From a checkpoint of a small transformer trained on Wikipedia: RMSNorm before each block, rotary positions.
MLP neurons of a small language model. Each row is named by its layer, matrix (gate and up: input weights; down: output weights) and neuron, and shows model dimensions 32-223. Each number is 128 + 24 x the weight over its row's rms, rounded and kept within 0 to 255. Numbers have three digits each. A neuron's up and down rows have the sign that makes its largest values positive.
After each neuron's rows, "fires after" lists the tokens most often just before its 100 highest values on Wikipedia text that the model never trained on.

L5.gate582:120116114136131170100132146125152073070108118146132108137142150130152124094103162085130093101099111091179115081099126089112096133159133115120145150082140112172119126128095092107116136132126125116123150136144116097125138130130149136118121143153171142126138134139109142119150125117096103148081138137131115163085092147147121105118125154108142149119127087133115133125148117138132118147169126094128118136144164135159105116104154118128174167158148108133149078177145108124082105134144149144146082116101099164128146177142160109069121133130125085124150155130149113085122134134119082119
L5.up582:136163129111156076109111133099093103140099107128137137145120109133110123108169130168148141127117131149154106153148126134132133123149157126160159195136129067131135090162129139139112119154147150143127165102124133143149112080186138082095148110104101106131165103145090136109126128115152141156164118128134122070106088096126163134106092115139136120107123150131109125153164097116145106140084111136132105129150165155100154096090082089114163145143170134130173095158146117126077145145115096116127133108130118162121106146154132130067093113166137137114142170113092136148086118133090145134
L5.down582:144132140139116134106138108125131171105203105113091132163131131119173117100116127091163127101102116131122141128107095085133145125162136149124106120146113147111126162115124116141160136112131146115121141065126132105099147148117136119107104146110160153124144119170140135094100138157092132118128123118112138161105143128158123154142122154110190132165149083123112169115137149151170077171115093102152108111137110080136157147079180089118139120126137111122162154167088123161125110135164107164141154117140139105165119091125182099183156146099102118142083123135128114105118113139150092114
fires after: " |", "|", "."

L4.gate789:107129153108095111137097098144136093108149120139105120098117105103090142167137175153118140116093178119157130135102112121146130142134138147114138143131105094136101174134136111104161127126118104110107131074090108194129122123122132140114161120142101177096112124155128193106154108170097122117109099139134107144163148089082152117108137081155116119139140114122147159141090107118083145107149123113134115147107098057155151131091097160180122147141126108113132149100171166107128120097102138153144133151096161117138164132147083142132107132114120121124149123102089087152143106134112156157
L4.up789:146151169121111123162115112113118120160161139116127102150109164118126115106152120115066137146146161137117131104118118182126074117117112080132157128128137140123107108115087102135100140143149087131151100116131102126152121130144138184131131136135136128113157112128202123102103134130112126141124125154128102114197091070149137093102172150144126104103109128133137167126117147103134110093121157141164186119139116091143115134116087156135124108124101127157162103115171147142146139099111116096096160141150107151141160130123148083111110149165130149123150095140118107117130123120122126134
L4.down789:094160061116107106123097108098112095140093160098174103138158137156163151162120102123099167094131108078150137086151124147125127162140143134115119131117146135094139131092164105129125087094123123143124137106111113158123119122140095101121196120138103131132123121121110131164098155124131163111097151093140192117090146128101096152105149107122127123145126108096090151158107137099115118219144120104123134130112136119152086115094118111140138122149104113120151110113166129143128110148172183158098097188110122107124166131146141116108144131089122094146140110103150137147117135109128122117
fires after: " r", " R", "c", " d", " D"

L7.gate429:102133097139139079134098127132130123140162146106082125119105158084115133128107145139086186121133095122142137167125128155089119132137126073156129176090091126136121110088127186103130117128134083108109178147092146147115141117139135129139114112165136136101165171153163139080156078126121123151097130141131124121165141136161093130141126145090142116109108090107109153150106129121124120078101166078126108156092140111094145104113109125127114104149140099112155078118095102143138092139085138146141112158125158128120148152137127125119099145079061119134127133174070124113160146139131147129
L7.up429:108125152104122083120140101131160173130153119116135115125110139094128158111126125164132145159149108136122105097139119140117143174153094086102139169144098145141166112146088120098072114120141128141147143112091147159139124141095145131177176127116148125124162152123136140098119141083101133109152118132090122146077096119122095101131091175129119140140121154162153139078132120132122123151072118115156118177109176114105145139142130151147146146137115152113149147169127097169162123130084117132115163117133146148109153113143111129167151120153144147120191136108177127144099119090138122094
L7.down429:132133136124111109095099099134170114130160112148110107130091103133113127127099143130196143104139139099122134147135134156095093151106144167111101143125198136089095159088100127101166154130162128097149122093133129076080113118173148139103127092120157100109120126184155126125151127116115094132090082095100138094120154109146127120125140117145168134134129107115128141125105157141113164148164135113131132134121146178142125120152150123148150155135113104141081131120158089089114148119108163148133132126116143146116137163109141138106146086141108118089076112105086142116161131126142156136
fires after: " d", " c", " ar", " D", "d", " C"

L6.gate214:079126105143141125113064098153150086129102126117108129130133128140154174135127151184076140103086132130118071082113108121120123123132125122128132135160115086139110119170133111109169155131096170135086122098044127169115099114118089105147149116145100143115101121155137143153108088104127114125092133127124142135141145125167140086131122124131100122095149144147100126105081189104111148134143124096120089106114114131146131153107154127151102110125181141151149116129126154137098138109130099127136090153143121118160132164064106109126182174132121109116121139134120136099144157129123114123
L6.up214:112137126102120127139121142156160113119143090147126076140106153156135193139124081159046154173087150100161124128061147145152128113154123099142129129139114160107145157160134108124152124147098155125114137109128125176104125108110099174101127120131144125094122161124139139147128133139145116133157144145150072153152088049121120138086118131141109105142136134126158120202123148089099128135122122073138109109131145145172138139151154135128095131102125147105134141145145179147089193113118111142122131121128129127162159124113141132139106136128137143107158120070131120094106117103107122095
L6.down214:108100094149138150096087128126137107143120109144130156144152158036156144098136125179128100132117085136134170124148102107130132122124142117139106094129137148156090118093132156146116107151117143142104118135078136147114112137184113127147120141136105140109111105143139109147122161159073103165102118200117126135127132113120124087113131164101119083145140134123117076134152150128156144169122106133095149083139134161128127124156168132140148120173170099151116166137125152116108115122103141169122103129155087124129096151126086112113134097135100136144072116166085106119116132162121148187
fires after: " B", " d", " r", " l", "a", "L"

L4.gate531:102151138105113145085158095118103091109108129150161111141135158103130098109137120117152118094125121129135141135105123155124090129141109127114143123110121166148111096145109163124137092071143156130183114115069140111159166124113147125118102138137138130080126110135132109129135093117145112167073145123112159115134149158112124159085098126140139156118159157145076107142155124146106163120153088152156095084133142165153121114135105147096131142152109131139166116146099145157131123137121162065086147114091115182142150143116114144106098115130087105156144118104106145137114146114178149106
L4.up531:130143131135091172102111121135159088113123127152117104135140123136138130147126091175109085111143131151116106125135106121120118112120157141135167177116115152159156049131115142141134080085108117206120114118117106127136131124143127149095132148106110139160114104166140139108137109103121112144118134123161116142143174138127110144109114119153130148143124128107097116166119147160147120080195102144106087135106134160161161118122095142169127083108102142152167118124142159160115184116116155089138114079107132149113167132154117115125130091098136113115141129074117161162101128135127141113
L4.down531:126122161116160132060159144155116136121114129142116158148129154116125100106133135130139147134129160099105136158163159132111135133096167144095133124101105141137094156116124125116140063094106094127105129143154124137126118112133101132119132121155152106120149114121139149122138102176127134152148114091138173137126166143084110130142130149160140123176135117118163146086152124133110090105131186161123114138166084168111097107168118131128162063132146153134138171116159116131103090102173084151134145130152114204145186156087116108125134127142084130126117136168134130136129118105094097114
fires after: "\n", ".", " \"", "-", " (", "==="

L7.gate496:149159156108135103153124103128124157135110126105126167099131159132132098109120137130147112166142097134122146144107172135115152136062128141143112169134085104154110087113117110146069145109137126076105136116129126131127170156115155104132188109149138137142131157129104137130151156123159122133118109173160170164122124104095148102141166135101195109148119136126110067138082164155121146103086131157107127165076132161124125105134119121125164113140155147111164120126131100169127088125135115138140094158112162128086139141187105145104114101125124133126126116139171148122131124158088156114
L7.up496:099106132118155123126110084117128118097132104136119172151162125173133120133130121103140137164128114111100190124125154158136120192125120123126116124166133113154079128112124117166138155102185125091129127120147080128103149118119104170108120122156087133152103140109135086128177156125116123158153121110171123117145088132118175122121144124070142117084115129098169139133074137126112109128170135154123175117111120080110144150117143142142133151101145091139128132129146111156119111106130106152149114155127142114117127167145157162094147132115096137103166163122139118130146147140148130157
L7.down496:154150142111114119096165119147106163166127165119136139181128158128060169134124129138163152151093134107133113168199126147175140141113151109141147156123096106144108127127142117094120104149126115124140127139107168106129135092154125092121136135081173074156153159103167145134129099132129139152144130161131120114155117168145131133119117085141097122137091111106110137095102146109153134130121140099149108154157136156147131097116122160183123085158110130116146104179078163152116079123111134149119170119111138115139116106145136154144118088148139146095098137127135139132109146136163140071
fires after: " pro", "an", "st", "in", "at"

L10.gate678:111126136112100116102133154163119105094093166125133108135094131108127119137173147115176126137167155133154111132114115138127110134156094145085141106108144142148174168148091150139130165141121170116082134168123142101160110142137136140103119167115105149132113110146135106151124086075142115166093153109169135128125138077125154126130138129135112081103103128106146092103152149146122115150179080138092137138098145142126131143155115091160116124182161094141133096122095160141112126111097116106117149121141105147134129138183133117109117135153126130143144145168130108107136093161170166158
L10.up678:108139120127076059143111150125116131111120144124141161090135155187168115154157147156128127119105093173097085136154115155138151117081142115132170122118128126106111139119127151151136081137106159110121094173127086130145144060127180141148083125119126095125167142129078092120139153139120091162168086129156143117115134122176121105142107154089135109113140118134151126161135128099166113150121152162151153113120089154060102117134147116153080124136133176133126125114115136121166147148117126119154124144127138130127143111144138129132145117096164135141179147113126078115140069090162120124
L10.down678:134125115144151097121126128154159197139080110121161146104112153118152144099123153133109116136127092128143129114139115095103106148099131113119145127145105123165136120121177162114177162069163183140131139149102131144109147125188168131206167093128093158131100125163096136166123127138121141125166131164136142126092129154121129102116110128115159112167156119116105143115141087155121139140118108116103121132142131134132143113120143160115113154112148110138126147090123146114176180124149139147116146115137088124143132141170119121142107151106094139107090161175147124141125119136120127139
fires after: " b", " B", "s", "st"

L5.gate282:137132103123095075157056143134126100134124129079154093101097152113067139107123158143095135122130118130129144118148131132170108096104112163123112155085136146136067154132123139126127161123089121167103150129129159092147114132083152131133094110115119162152112109103145126115130071101108137094160115137153138149126122117091147107102114131128112126067118131151154098148138095100133135100135141126094136122148157143127144149096105100146135156113160133124107152102095145115158154121102134127143142147150151099104137139105112107160128101106127128175111132151093113060137108125185138153
L5.up282:140106132156103121139090135123129089131134133074130153123161121118104123128122180174141151078131077155130156125154122085181119132137135162152106130149143161085136128129146145150154143116124137171110136136153099102130113142121124098138100176118111147140146119097129145122145114111127120151150104113089109085119143160164136103144126125113124154093166153133111164120160097159149137134108148149115140150074142111125129106106091109116077111123118146125150126154135152114142125130123097114135134100089115123118111195145151165157151158118121123146149135147054139085126124106107106067
L5.down282:110097122097136100070078167081140128104118134154110107114115135122077119121145144101113158144132110124100091118107114165147154109116180083133114147087143112135088159125140155109159157118091141115097105107152133122164107118130143148118124140121065141127146168171102097114137152100122142126124128146088119154163079124139104102122111154142115072120110118116108103158149147131109146142148098147154146102109147137177129146127104142118130112182174147047140154103150142109125138185130091154149148088095100130140132141140116141113150128139102129153141176133113153138116127148130135124
fires after: " K", " M", " b", " ", " B", "e"

L6.gate395:167120082149109160152134150104100083124157121142134136121127134136127125148084126129173134120129126110113117059156106146146133175122129098108153177072118117101122123133101157131134099099175103128168139080083132163158126167151135131134113163119127138144092133099142111159142092134160100090117137103124115146110159166087085142134082092123148147139102128113141155142126156089109135147139130137132131141126163153149142162145164143127078157185175119128100102165164101141155083120138146145171097132125143110154131139127171128126137149115110105080102092125110116110115118143099160125
L6.up395:149142078090117119133172145102094123127186112160159163125135111136163148147140128111147117119126098140124117149127133112111113164085107089141128159094127152141132124145100119137170104111106172106104093172126171152121107155115076128123148175083140099103122106146124127121137142122104106109163140178122166181097108109072112148146080147126140127135145111130093149163110097114115131109145154120142129143087134133143109096140103133140150154156128106087126150081137192122147136131137184134091152117161082167116122088149124092123103128101114132157094125119169168137139148151115133126
L6.down395:140124153122096130130140091107158155109124097127132128181116078120150130107154099116132097137136158105146150162131123167106127046158156140145171111148151123182129136144134094131177146096100156156113138132156182126117154143154134126126087121153159125121160119136105109118087078142132147122134090112122121139139098091173132102076151163108126107123123120151128120092151122139117100170120135094127146122111111128094115139111107146125141113073107138136157100116137127113100143123106113104111116143133143101096111115134131136129082119095116089169130143128122167164122184121091082101
fires after: " N", "n", "N", " for", " y", "ar"

L3.gate867:121126122121177121135096121101125128114147116164139150152142141139157128123106132141076135133100099152169075161160119127137093165176121117146123147127117143091156117145123101110106092096122150163120116054097152108157145103121128148091121157131139082131117134165124134107089118141148121124104105103135113124102098133073097141104058114159158114122113101143120080162122093093154150103117151170115144140118130135114129124128111110133173145108109150126131118115130103181125130155108180168117136091152116084105097103085135136088104110088147136133168139116123113119087137136087111116
L3.up867:133136130157169091071130109103091100129094159170158113105124090157129124143135122149115120139124120145136080128155116131095134116185157155131153174124130080154181080129122106119151142148131119106156117111129150112165103148167095107106148131082152097127100114162144122085110122135098126164123118104167104083124085109099132121072087159172109124155147138121110108137100117082150137163090140122131106145155130093109142128098111120113125134093159148155121127150125117132137133110088144140160134110161081133131131117121149167109120130094132142100111158081160129114122113127113140103
L3.down867:128132104140116163160114132114139080105130129137089111157168123114154097140100165133151148122115116109170143135155102133128150166135128113177119107112108155112172153157120149132149135124158118128125121119155141037145132104138111155158114167161123126124134131178091144118111136162098097139119131164119124101118129116173153162127114122122166125109132138124118130113134102084109120126126126106147129098112131105129102110130112117097185136109138140123096125188098107111146108137116147099149132127141096121132072105123144104111148103150077107162130179094156156085120079139133139115
fires after: "\n", "-", " \"", "==", "|", " ("